MLP neurons of a small language model. Each row is named by its layer, matrix (gate and up: input weights) and neuron, and shows model dimensions 64-191. Each number is 500 + 25 x the weight over its row's rms, rounded and kept within 0 to 999. Numbers have three digits each. A neuron's up and down rows have the sign that makes its largest values positive.
After each neuron's rows, "fires after" lists the tokens most often just before its 100 highest values on Wikipedia text that the model never trained on.

L7.gate283:470491508468509458494505488444507503497502487509523551540503494453484504534534529493474483505484529502489511511490481500478527519507513501464503503497507550474496531509538493518508492506478491470496483509450493524457471516495560518519515460451526550549487478475497453483503513510523515496455464520512457449523527479505495508481505561502485492504527492488457502542475503500486484508530
L7.up283:493472491488548482471494485491502487488502533521486529488506516508519561503497549469510493531466551477464561528492526509490536529486521542480474544501481506504463507520518496546496535540529459492503508491500503509527526544493543496503473542434503504511499475450488557498517522551489489497535498504493488484486517526513486518530497529508488495500464449533502531502544480536472485502506
fires after: "==", "-", "===", " Inter"

L6.gate333:478492514445518488490508493489514471471508464482496514531504482506551522503533508469518506480500486381456503503518460474532545526506519499528518530489489531519481464516474474540487473510522498439500514499480459527497495533516504516489455507514481498550505502500475473502516546539536494503499516561517520512502553491505482555515499519523505484483514537499490533469502498508495499504516
L6.up333:481509528507481492460508510446516518489534510502519474498502503459514486491503528499495482490553516521532524516471531548484485492479536473553508520521488500503489515513504489484493506516500510494503513494515541500510508508521540516520493481508532426539539519520521525502485476501523483495468494467518514469498520547507495511495492492543498527498519507518540502499507520479493502474519
fires after: ","

L7.gate166:509531519474514479515487515511506521509542492513497493529513495526516556529484478485469504508466504475438509495546497483513547516546556469516508507483487431505495517470461503527521505520522490461477460464466507477492501499530492458509503481516502488540477513487489531484459492506493525486519520543501534519515500511458535488473476479505469480488482499506469565551490501471461508492522
L7.up166:496508502491520525503535481488474516528490498478468476519465504494504507528472531505450486558483511479480510515501470528518504482525520472500503523535502474491481528526441458500522499503483494503518519501514512479504484472500528445498514527488527464532548491467525551497492501489476506518535487496542511547496511531505488523512517509514549503535501433483521516508449467494476526477586
fires after: " and", " to", " ", ",", " but"

L11.gate407:500492480519500485500496507489524465462528507508479454518532510479480509461467515517482495485487554534518502444516562525492494515584531452471497503468472509463505534500523479484478504510504482528490471475461509428498515546490512489533474509551500495522498516494523469465523477512489543501534506476486501483512511512471514515465482532465497459506524520477471525540526491518467531482469
L11.up407:475502521526514469502496551521551484500509524502522467528500509490493523484484561465479490499456497488523509441479478520528486495527511479452512472495525501492541510481506530473525490477494510512503471467485475465501519495495508473494537474505501481477445536464478486508525507478526522515467473505493542477474481491484489490490468495435487504492498496448483501525510502450461550456474
fires after: "\n", "|", " |", "---|---|---|---|", "|---|---|"

L3.gate562:539463509514506472518451493498497501450466496499513532526482523484510522534457517453483497497477517519498502480494485499478492540518507492507534487450491534501502482491513512459479491511512473515462478499492516428441481501492542482516508509509506474520490524468470514520483543459523501474490483515491485487499501483513522517431484510492514515497492508516502514536494503487513514503495
L3.up562:560467509562506492524481554508509476465473510520527479519487468464492503519455521464495472508521519523491500491492536512524506547521534499527488469452494509498517528513524488485482516469541474524480480498493476479473540474495497529478460508523482486500507527448474491505498487478515474513495542506501511450500495488515492462481466527538500535476487531499496519491487495476486538483473
fires after: "\n", "|", "---|---|---|---|", "|---|---|"

L7.gate562:465508499501548496548465487517487515498533491504525490530511516521516517556473510458509494539466507534490505505521534463529487491485549523474495512494506474472467515487522478520555544515517489465518535505479496508479498467485524517519486498490508531476467532492502459496509532504486496519445490493488499475502504494502466522512455515477474466504489522503504544487479465557506463455496
L7.up562:477518480469501516490436510470476505520498506501457478516510538488526507494512483534498523479518512539523496521561497507483518503471509501494510523485496482525503491472511489503507549498509551500497502521446482492497478484512505499486492536560521540515489554494461484469485506476493479459480460529505471466471501513523493516503482476503512481509459477508520523527494509462503503495524
fires after: " the", " ", " The", " U", "The"

L11.gate291:563487532530532498446532471504524491452506549480492493518493485503497483532493460495463471486471503503466570443514505468500558525475504514495484524473504488497515488531479519504507496521502506527526494499465488506463512516487511534516501514486504504491493513477513501551539523490487528459548538500472515484526509502515503482480497519521486520460520516512493492516498496535499537487498
L11.up291:493458455496499499499522539495489515517530535462502517468512428492471505509492532502516504537525536479512480535512483486549521502554507499523497491514514513512460480481521511498518519481528493469504491466501489511463520500464468465495460495507500456470516453531493480491466453543440503505515471496526507521505508527510515498516488467509490477488499485484486503521537531495481502439500
fires after: " (", " |", ",", "==="

L10.gate25:475516493497525514453492507485529509465482518497508511502502523501516480550568565481495493461505477451455461504523492513509475485516511540481505500457496497535497507518479510504474498459485495525499490458504544543505452481501499487467490480540528508495486461483446476470507482518508505523495508526505539515493507476501480521473516505499529481531543503553474449502533535512510537522514
L10.up25:516524482462494484498548505514504487506504516484482536504511552476493508532490518486473480518527490533496539480514497547490499502520527484511495511478500516503530522485483482486475555481523532487491468474492514442460557504520547518499490477532500478494529469507519510504552522506521516536527529510512470514489503510508468511493475483476473504483499487490573501496496486479513480514515
fires after: " on", "|", " the", "On", " as", " On"

L7.gate482:537541495495483474493457467494545477451504510502485500491482526535481511486552473514463481522480480500466513504494499513475512502499495489477483496477427495524499487477479498516472485545480539528477484486500523439482500501503513492504531493523473501485517519501484484468527520508481490479476512516491527493503469505469553495495477534490481494534512495538536528526496502564537547537497
L7.up482:518529486519479501466512456487522441485480543521483480528506530557463529470536511516520523477522481497477495507484485542488500505469538471536432496464488460520538481447510541483508522478468528517488492527481537473483481498550517508481517497478478523526500514513489527521543510526485455511503499469496514505499483531475437502510508446481508492502529509482528547488504482458566560517542
fires after: "\n", ":", " name", " ", " Genus", " Synonyms"

L9.gate257:496504500544490520514496516469528471488514472497511504580496462481562497536510491487503483493479516537498523519468547507508528496483503525499502486504508521467538506496543489466487507456467516482508497521506449498483524465451512504501514496515465530549477491492489527507451488507484495495501516507515490494460526479514505553483492531447480472507483520502488494525515515504503467462447
L9.up257:489471456483532499509492506535496551463521509545473510519497516456519496505514544477510499542605535521473495522479478555542480450494526464502461511506511527499520519514472496509496495482508534494503494502477513495482527494503494494514501468462515524505536514467500512444527554518495453509518459516517500490467476499493499502463476488527537485514524514517470545504478510495458510484542
fires after: " the", "==", " a", " States", " 19"

L6.gate245:506516496479489497501501515485486481491525505506471509528535496503505519497501494473534479501471486470509480474499475486502537497498486470510528482464512486517520485518505515537489546499498495468444478500483479512473500553515539475509490510521460516503482488460493539469517505441476483495503532520497493480562473517475477512512524511504467479519527525489494498513431519525502503485490
L6.up245:501520542506470498508506531490491499511521466514483486529506465492528522540494479551528436509516485485512489492512468493509533517539489428504485486512546503504519494532511456505532485534475509482478487500496506519499500483533498526506498469548502495500517469508521530513501488488468510507522521506488482519503501551496483487474514506462493506513486497458493503467455486536490514477475
fires after: ",", " (", " \"", " |", ".", " and"

L7.gate321:470480469459537478531515486462502481503511525496538505516485486485512498494488521551528511487582503521532490513501495482452494514507488519490475534515544486512479533460517485496488515498445514506486460538500523477442518495516536548479473485495509510516538509541484503491523475505509467524480465508458450490471495511495481595523474524449497510491485512498493508465496498505462488507509
L7.up321:453491495533478460435486521465506502532489535528504510518491506469492532518487512522554513493519529542469456497506505519547487519506534529550471483469517512444499484477442464525537456449477521514485488489508483462514514485473480510482472480526504532497492606489479497480509489478544515509518464504539503444495487475475521494549457494473511502467496528469450504519489516531466497483542
fires after: " the", " a", "The", " The"

L9.gate585:501503526562556495485494471485513515508509525512489470497473513539514497494478544455470540515498529533531496508511493483472482483521544476466463484534546535531499510492514440525488491514489482490485477503519520495483511501514532493506471487534539508542524507450442501505512465476477506503508506541496492456504513519533500515507509505497489504484468485502483534513486495494480476517497
L9.up585:495509496513510504498512527511495481500498492480486486482477473537496549499518531485535420529500497503497526512481517512495540476499466512509476526496500528467534459514488495495486482510479470490488533500496548443513454529472482482510476474455485483483498530540483475521490464535494552519513535505532492527473476495529512499505504500498541483517551483516461483448482468513530542489463
fires after: " was", " is", ",", " were", " ("

L6.gate55:505485500495492487554474469492442506466499524495518498468509511474492505510540497453480506459489510528482488466536517525491537532502530496470516473512478471497447492502539477506469479545537500494512475463507489514503493515520539496522507493497473481498501515476466501516510515480518499458470466535509488524519522536486529507478490465474522499516499504480471511555501505501511485496489
L6.up55:531493504507504478529497496483505453494501508496543490502511474477481506452477504489495516505503513545517489505503527537540547495528472513519504468492500513452502542474508477463482449484528507480501484491499474487510477490523543546514493483532485460497538528471488468537499502496493530485486521508535535464519502498486495486470494482515492479508494495480484500518494514454499540485525
fires after: "\n", "|", "s"

L7.gate29:493504549475518511476486480485521472447495467501523464499477528480540499477483529455509497512494473487543539485492500525518489489530508521496477548484492483466471498524512523535476518493471531457512477451541478453478478523555519474512509503498532491547498523452499473504532536470445540500522491502479505532526497505494514495523502484533484468509486555507491541518480493470490507499482
L7.up29:515502438525472501477483485502492522507484487538528540522490511482526519528455471500508461499523509464521517542471498514492532505527514497519489483526530562498527456475494515486494522527503553512533490526511477495500489531523560489458469505492531518497507475504503501499495547513443473507457490500538490504511529494483471499554499478524511508504484485441497528499503524535525488490493
fires after: " the", " The", "The"

L6.gate60:484451494536504450507467483500489476488510505491493501478471488481487519526472461486467466466480483522502490497491518506507546536530511477445448448473482531481482503509542461501499477489523490470499489518456459514490527529466488520496464552565496498541491495485480479519534501489454511527495494493476470512498487512481537517489473512509494482475502568518478514523479493476515470505451
L6.up60:442480531518467506521419517506514468503466473520539498462511465499465500462516467490528504511497473518491505497499510534495524493536506485524453496475465521489482491523523521525530487499513520514483495475488474496459479480507464537519484483543520499508500529496516486486503505464519511509476498512466502484520471519496469471461507525505514476482487508470495495525497531449498540526505
fires after: "\n", " |", "sqmi"

L6.gate493:504509490467487494534515515488461462485507477473519522506527441537497491510487515490500470537479476534491484536481480496498500517532539513500491474511503535513546556515507481506514491517511503500495483493471521508452497473492532487486494461483473517520490454476481503513520549529473470503471457500537513498492503492492474526479474523488470466510479509494495503550550507500504429505495
L6.up493:490498501492498498476529501493434535500536516507483489492525479523470483487499473522511553466505527485519458509510501542495533505488539493509534517535495524510509473505500488514498481518513480501511516506458512511504505517499491526509475526522483519499498501502469537499509495474499510467455505510467490504490476529559491507543461481511464481523453431527520528498478525461530475485510
fires after: " (", " ", "===", " \"", " the", "-"

L9.gate24:522491493498496495494518513474507497463506523501531516466534499541506486525493474505505512444502475470533522514518442505510463509480503475458501483496520507491514521480522465451481480514462508522486486509487490507436515527471501489496472534491508525527515491447485514516513509510469474517548509482513491504489517485487486505550489552465453487505541515482494473491520474491501510458522
L9.up24:493487479470523479493506519458472514510515456496488511518511527509488463464502481544468465518533486469509506521498496515484521517511525501453507493484479530501472524480449522495492491474517505502558518510472500492510543527499504511516465492517501512534532468486492502505502566516527452469530485520500475487508489521476539527502485535501567508504469485477509460489479523482520495510465
fires after: " the", " The", " |", " "

L2.gate603:492529498485500495489476471473506485480511531510494505452549543508467488487538512499480455451464487530509484494481509515498529538567529496499546490515496473508491484520490483494502525581482489471490507466488498475518489523488518532572474487492447494526431498486462512501534487492525516523480516489489549519582527508511505529524480510506531516491507520493496457510514456563498500525472
L2.up603:492502501503496506548489500493497495460498493488522514463523450508497476513489484549493447495455475540511496512476508503546487486547473492534517493533506474509469514475515508526521492521500497500522483489503525520563531510498510481516526485498490520537498463510530500505505500504512516494474518528506491504522546500522484482544508511490470528533438497485484486523478449504519498543451
fires after: " ", " %", " Votes", " ±%", " votes", " Candidate"

L11.gate262:506534473447493473479497483475493502471529539486513529526505501499538502526507507465491512483496502511508504547489481479528521486500520487529527505509474510495462505549490537487439483475508531475522498470419517533514483502516481508492518531525526532506503492480479503520492495443447472471482480483494497477503523517484496531508476530487548531478511492492486477493475465500519505523517
L11.up262:520509471511517459480556482490542488525521485451480495519493504520431485435485463478511436560469519480483480486470470500486540523465482494506517507459509564497459508470498483495514504527524512491498478483502534444473520510498496494500555494530486532498492467475494550521507492496518526542521437472505455497524480523541508533538468492506490544538486491555532515484497477521510469503466
fires after: " on", " U", " No", " the", "On"

L11.gate137:473455509522555507533513488516497496468521533438422518502525499472515487460482488506452466487478527522491479516500513497495539537467528500496548460489503528500513533511517471476488508522482504519522499527468501478510520492511541501504482481482503504501509501553513480520498434503495455467497479484493508514493459528466499532478481506455468498488488510515540485531534481495524504514498
L11.up137:473458518524526503506518478566498541499525563489447501523480501503493489472521494473486476490486486495510460492494461494498493498462505499504507514480483511523549500496471498516480482524486480517531500498443514466537512438514503497522514484534498505492477480538518497563489469490509490504475515508492508484500483524467487498536515469481480526467430485473482482505498474497539488491487
fires after: "|", " (", " (18", " |", " from", " in"

L11.gate580:502491454481506457453482492492551487500531513494477470485499501514487519526488508450496467494497544494517501514522489528529500519550527465490484478539484514499469503490482507525505466536527439487483512488390502527490511509503537508537535488488477487471488472450464469522518526501504470499487518451518498463484512536491486493512439505526515526514479528535512478480502452525542502500468
L11.up580:521512555464503536511478483467510505512499522506528446509533485521513491471467487538490507508523506511553516478484505515517492447510526517487499528524519510515556489458546533487520503458491481505503512460521542495521449502554520547495564501540526470479513529478512505549498499487448473491489494496531485468510510527470510497467516466507440478516524500474528504518525537484469490493475
fires after: " |", "|", ":"

L6.gate165:475471498470493487494507501491511486467526521480511477492522491508538514521462552507552491504507504515491530525500468514486507481485571493495513466504486507472507499471494510554483518483514523472474473461498522458528509502510517459516493482495500479504466508469497464479509496495505495445518484481523473482497532492453480478513474546482501564509496536516442474503511482503518473499509
L6.up165:515479488489486469519484488512483495493503498488571487486497536462520483523513491472519491505482482515515503523484516505452499491541529541497489458517537478440516535462492486538482489472502470511514496514496489485496520467513466462502498473452495488507490520477480464512491523526458501481478498516496475458463479507465477480492483500494470494482539542520498466482476461520486517511485
fires after: " ", " (", ";"

L9.gate285:483526473487531503484462466478504502509551472503510542510476480500502497455521445506494504474527468503482511497494512453464489525505443471495512516490445472517499474459552474482502490516481485502514510492479500503504544531468523510513512484501498525536508530552487487488511471509491496474478519469445473534486581492534548541486499459522512498488504514471500501494552521455534519495484
L9.up285:479520491498474488488501493530478497489486490528497475486475542487521487505530476545565477501524474507530472502523481487495478495492512522526477489489509527501486510522444522549513466448552524501454503474495501487466527501519477509514510528499558478442484472533515503510510488465552477468486488498499471502513501531504497479528505513536492473494475509529565464499478468497465496521529
fires after: " the", " of", " The", "The", " at"

L6.gate313:511504485521543464497506511512443518528510522481477494490464486488546510522458460487542486535520528537516513526509502488477521528532522520503525483498507519494479496501508508520479529523509479473480460537526466466477499514494500499497487511524510469486526469533479498506490470491454480518491488495503479485506531509446478534502480525481469516478449511514501520522524523505495498484499
L6.up313:507480492513467458498496503496498517460526487517496506525513508556493544508470512514499489506495506521502509525497508536482469511515514530466483504505490493518540527498500519528542488486521530507481538500538479450533524500464429493537477514454465536468510480523547515460484530518498532493472468530494451526485481485528482441478456501486482482529491436477493465508524502525507535500496
fires after: " the", " ", " A", " E", "s", " a"

L11.gate446:497513524477475492523458462452462518421484520507532495463486543493529490533509538506475523521478486469527535495516521477488494509515496430504529481494538518490508517513518519531508476501503543528516486526506514481503491497480541456527516514559563514495489491491512447482487531537501474497485508526531526490535526482481514461519521546500518490533539526542543487503513515477503500497534
L11.up446:491492467491526444509487494492485509487514550520496500517487510523473472480464568494486462498472513469514453541515528494493550515497544501504550510501482548492480508494503533477483521487522565490504481543470419498474497483519491495479485524509486592483491467529464467500501518492515497493445497500470504481527553520473482542514497498485523509488538489460544475486501475478482526481520
fires after: " the", " The", "-"

L12.gate601:501549506498465514503531530460517509489493502521542519482527506481498523499500491469501490505497499526500468485473503442475487533510466480518506483517510503514502511485541465507492510506489503457519496515469487526531512463504519508495513448478495497482479488440494490531494488516444477477495510527501457513529456479471479556471487527501519524476497509555431484509494516503515492479497
L12.up601:517507534507497513467468503504545495482524493517520495466520527472467492480470507491473508494466491535511461516504559486498514537444494501489516533508458504535494556518503489461488483490469508508498526528496509510532483529530501480497517491522495482479455486482514447512500460480483536486494508556508464516494511490504505473491518515479485489468519520518470548478470470460502507504485
fires after: "\n", " |", "|"

L9.gate613:516469485529467490479512517483539509510476542519490463513510467543522507555493494520483492525479500479492473483473495499522515522514505482488515498535545502489528512482535541472494503546512504492537466506522502483506505521508533490532494502513514462489518464452503523472487502491531483523490462473491455457495489504531463507519501493524482482502544499527538493484491491500499526480429
L9.up613:525517476501480489510526478499487538440477501490544515457564570501519504460522523544508496499551506520502487496519488465500485514505541505471498530478496499496522483465442496494474508518543507462480494480485523461478487531490511507502489495539454533513528488511522503466523515449447509496502507478530515456493467436497504529489487499495549476464480555488487501499504474528501521496543
fires after: ".", " |", ":", ","

L11.gate374:548506493464503521506469505483516492471476499528553552519490489515519503518467462483511461480487529492462521514528530495476498544459505535462490462560507454533492481505529454464501485508512467438488498530500474520453493467485521538490498516488482522541470490510519490497509525470531482513507509478519489513504509492510457447518506497487527504454460505495493512496539480516532492459522
L11.up374:506509499508473498505515518500479508502518467444487559488538499527480500470528494489477490485467527470475466501512491481516461502530504525517529509528526526513479498499492549492450502480504516448480488472518485491522459542455549524529532504503541522459533491540489480462518481499528508480446498500544508517497474484524501501507521509490465493508482503485493489482471457484454491480497
fires after: ";", " |", "As", " Apps"

L6.gate533:505512467526507473524525515479498494455524533502493504528548505516457510504567506460454481484476486481496519514511505486496500523477532457486466517490501531479524541495522507513445507487473525481461479473458524456466513486517512534485509448533472523537482487505486455503505540480471466464472483506499495476487524480506503473530509513510472468441516505523486492533513487521502522487521
L6.up533:521520454489500482502504510452485476518528475500487559508497495472526523521510503485517515516497489512523476520498480480476487507497461511494501488499564498518483487466450466528480483516512516486515506494505532490495512498488535517531482539478481502544513452507494519462465520478464482496535504452511521525531510541486467475491485487519490504527510510520497491487530492491474528446495
fires after: " \"", " (", "\n", " '"

L7.gate138:514487466482503507486443480499460526484532521510516469466536503497511494504469461491529514477476554522486458525489479490490480526498534492493520476514468471495478500458498518472503502515555496485451478536470477465513527483520490499461504459478478540526502513503451531439523524493517473451455517518525478505505523507526490465503447498469512482522520540492518533526491478533501514472503
L7.up138:513498498502491525515470519511500517469505487501500491476487465478488464462500459499486540498495515490459529512509534501508491475490521463496498455536458501511500467485502479460521439557515508523508522487500482480505504533435500516491505471541499503478493558456474503455513493499523542496526544502477511467477484488507464482528477525458561481509470490515493491519483482519483490463558
fires after: " |", "|", ")", ":", ";", "E"

L7.gate90:505512508503471472498527464483489520494465451501503528538503487480504506520520506445473488528506540477466533496495484489521504512513527434500510503463480528540475487484497493479469530528529504483498512461448510470512471492469551509500490485493546490546494442496461476498527536487494493535491494478540512510511497481477520536468505459531488535541549498515468529517499515513499487465498
L7.up90:508490472455467464501508496479484508499480504525543502531482533487503499514464506503477506485550494507493482515505505540493478505543473478485512488487520510505493506501509455508471508557517517509531480491499479469496488468471510487495437509500563506514503475521513528519498521557468495513515493540519474496492491475475478524456505499496490499524494486489514521519518481502473529467538
fires after: " the", " Battle", " The", "|"

L7.gate171:550476473521489497501517456509485494495541517454468497505511474514524507526504544470482502496465466475449499474513469489523535467538480488497492495485504552477493477507495453513488462501537493480490490465418534483523476523491474476529558528479474519513455521495470498484511490488444497501532486541480523548517520492524537495481519526521463523533516483547515530534472470494501494503516
L7.up171:505484524514533518445498487556497506495474479497488471489498479515488486471538488497496515482524473471503488467511474466506499467536479493508540518452488541460520475500457492498504511512435502483515492525481524528501468485519479473532500448498523492483486469521497497520550513490497511512530474470501485529516514467543497530495527525511504507522504511500548475463488537498474486510505
fires after: " on", "born", "On"

L6.gate478:496489540539543506485529491473517502509466523493481493510521531484511518498480532482533519501506519497471502521477473513519502538515520422471505462513528485507471499499558517510493552474538443507451495502526456501517510541529528497542508497520496462555515490492459514516558520477474479522505507464545526485514507533471529494493549553522478479487489490486487503535485490470514480466496
L6.up478:475487454489469500529517493492520477451507493481547500494545528554493496498509503422486481504484494523474486495506512466496471531551516548487489493506505477462567515492504497489481499519548506480505506533452487503506521463519510478527495490490471504520494491503518548492491500524482508494500504481504494500508465451525472508499485500525487514536498581497481466468503487535478508486477
fires after: " |", ",", ";", " "

L6.gate392:489512469506495511512468485446491440476508563492541508463535490480505502541501541468510478508468538530452528472458498483514468519484542484491486486506501491480485512490488483500468515528467522460472459457493482483466525507468501513523492496482487484493471527403492509484551563512480517498446497513524522478454496440514474533512466539465537503481531528516480482513505480565520518511472
L6.up392:503565492444491512449540433516558469496520509477524515456522495499522496499527445520501535504456496472484492490493518522531529487468508526454494490525522496489437495522461506497511489495544459528463485497496482540502513498482459507470461513487491461465507517489525506495545522494501494490509506526496508482518503526490507514527483498479514466503502463471495474492549511505461472516533
fires after: " |", "-", "|", "==", ":", "==="

L7.gate430:491496485499514509474510536527474473507563525509510512485524465533498531505500515511501535526496513463449528518524511477486459494509516489515537509479478537487507520493494551510463515504542488481494528482489472520472515504497528537502496502512507518490515487516501523548488501487485455528548502484525517510516544494466511524477506516488515486483511515510487513478494463513535459487487
L7.up430:489486515475466427498497481515464515499539514503474442492481498518522525500503499497455427503500504479461486496514511491521491499473502463495472505500542520487482478510558445443504499494505467495498490508491464456499503499476480498529555525494509540550491478520489481495469493464513459495487466485473488511451514497509496522480522497534521489507482498506426506510488485496542467505491
fires after: " to", " for", " of"

L11.gate454:513516463526459504478553458505466488460508489474520485481504504523564506479533533477491486479539542515474488444481492555506502484553538509530513484518494522512504472485500512496460518480494526474507469499478534494487493487497509445520507505496521516505464528466538486497485510506518459468522492512504528466482518500498516557524485537535467480516522482554511474498456463495477531496510
L11.up454:458512484466507462487517486505517520536494530507523464494469509513494498491540502501502475505573479489540478494523490559487538519523503505495460449554494515501485474514499483483447496514540467481506492526482482518459526477537493462460472483473497546485505530560524494498567500505492509520474481484485509493526571506442476515491500495490525501500503506530451491479496440470439549499514
fires after: " the", " 19", " late", " 18", " of"

L7.gate45:530524480499481450521509477515477529511510499509482539503531491518487520490522472428492514501469513443435500511479469520509501521487515476460543538488518500476489505513477540498505501520521464488492490477430552532523469480526499474501498524517489498495465472458516518510489498465486521494475554463523506529523497524493489502475483524543470527485515500550509516541510507506507486537518
L7.up45:489514453517480498478494489469483526517515509493503528518462523567517515534537480503440482512537465479436517512493484541478433475517479447495494513516502452479491482515449533510529498489502482502524458482474525499519505527523462496482483491487490527482512473472527517508485535485453536500509536450542485499500453506498525499479562517550490535477516475523538469514495504503499490521528
fires after: " on", " to", " and", " in", " he"

L6.gate167:547494512503452513495518528511529468494518513509488502503539500500538499455514521450490490498518553546509547498487535469520486492515539538479522522504562492481510490533523528530465531497515518502507470458488518465481497512507528468499530480547522520512481482456483463540523506492497501475517490468497507497526503452478521515517528525489481503499497528514476517561496479520539489475494
L6.up167:486498529490500528488526501542515462534507494512491503520506489524488484503528520479538503516515529540454443530484459529502510490507507491531516517469555500471506476523483499492492528520480529492483505509503444491533504490476486498524484501518533473488508506511517485506533484484487534518531501468498520527512523516488517529500514488444505507536546532531483466488468476485524493464453
fires after: "\n", ",", " \"", " ("

L6.gate545:530501518492514420508528500524541478434541556518482468541506501512542536538492532487481489482487485487507486508504470479501534528504521502506484584505473475474505511508517486485503518505511520461503484484454515454490518485469535511513492475496506515540470489525467501534484547508481464495488511496517491503533501510526494532480499518498503464506493527509482515499470515483554534480466
L6.up545:521495507508492471480514498524505455492521527467466557493500497513535521513472542479534536513510519478468500499507475553503499505518495501523479487472533534508498469476497501462510549501512462492498460519518490546528507500463532524466463482503523483522508463480504520472509481534499483493522450489537491518517505503502434546505486540491500496536536524508485505541476503456476526475511
fires after: " \"", " ", ",", " (", " un"

L9.gate459:511506495483469504469468497464510507450477492486502528476502526495528471529507498480483503517547537470511495517520532465487511507528502509526445530517498505468501503424534515533481506507537484494503496504490516522490503502560488454470482507505514481510488516513491496499479544485491525506507489523537493510482507440488541527480518497481471525540503500515480496485529547506523523511508
L9.up459:476491484495509469482435492474465494504512490492488501519466491494485489474488522512443506471516475505517530494485491458475513481476533514476493504506526526442485487526521513475510515511527495499504524528467480474453575498446520496498548486492507514541501529527492490493504517479452502489541500534496451497483492513521486490503517527528486480516508493494494523511461532485505493465490
fires after: " the", "The", " of"

L12.gate593:549526534511512525505428484435506504460528505508492530509533494510518497505522561501467500491475501473496513485511504503479482528519505473495518500509477472489506522491512488528499475535502520486503494505493479463510491467479505516499484443522483520491556520482504418523550509505511514474485547482516497517479490481478522547490489512519450498512519533492542490531505505515533524513493
L12.up593:532496567476486508519500500473518479482513511484499491475520487501474501489517524533499520483510475509496516544520551501450501531532521512486540528499486501471515472526529515508490499531478517473499529489494518477535539492501468492567511469472512495499491490503534460536522513509498486496530523462472513486489520495485553511501502524486487503470493497545530518520491477512572519564502
fires after: "\n", " ", ",", " votes"

L12.gate391:585468500498525499478532501514520535488483509483481478493523513527566482532491468503528461502549488486513500490469510431481514541501491488486515449523491475489539535532502495476489512535489463501531487499512510486519492528473479477524465497504473460495473485467423484539512464487502473522525546498475476519498489453513479493482483522496521492509492541533501503480503486550523514516477
L12.up391:503430489504483487481492506502514491475480530464551542485529488540498475518491553501488531485498488513523508482517502506476483508485535536510557503498484571486517513530506508493460546488491479467495495506510496496510454516501469497482491485500482543500467481535452455485528503477514514504548525495509489468494506482514490497529544459483505518513533509501514510542457494477477479457552
fires after: " |", "|", ";", ",", ":", "3;"

L6.gate57:535503490528479514506507508511493459486533468516505504513493490468515536517487531459542478537528522491531554475501493488484490550518537534521499507465533488498493509522517497533463538508507483467501475527482484541436523508474512492506543488516485501531490486470484501503480528510455529519495525521516480502539508477505486464491482533535461493481502536501483504488492468456531495479495
L6.up57:512440489511489480505524522497519474467574516494503538482506493534452501520499522464513500481438517486449516507497501460500474532484528474482507461511487548517502495488518496492494533501525465450486518479494469532514513492467492476542501505511465516474489467472489496492517514471537484474488528511491507481515514476546490513486491533508508479511495512489485541487552505556504505492508
fires after: " |", " (", ",", ";", ":"

L6.gate283:509508499528501493525454497493503497472485521517537531510527495496546482491517494506498479484466503535455499494489441522484566495542545436471516465490514490486513516504484457533472485504503538491479488496496489448435476537498502495483515540458539547553486495499477521532553565463495521472489495502494529475535538517490516506487465507511481507486540536501485477527478511504580521487473
L6.up283:457480465464516507518495521508500521518529507490512462495523510481499544461500498529474546501504495569537490490500511486487508453536514476483489532470512491485513486465502496481540502498493490500522459526550515485477493525525489502484522485455503467523500519564470559479494475515464488504464494475490505464515517527512504505503536467502486524494495514509576494495485546450474535501520
fires after: "\n", " (", ",", " |", " \"", " NC"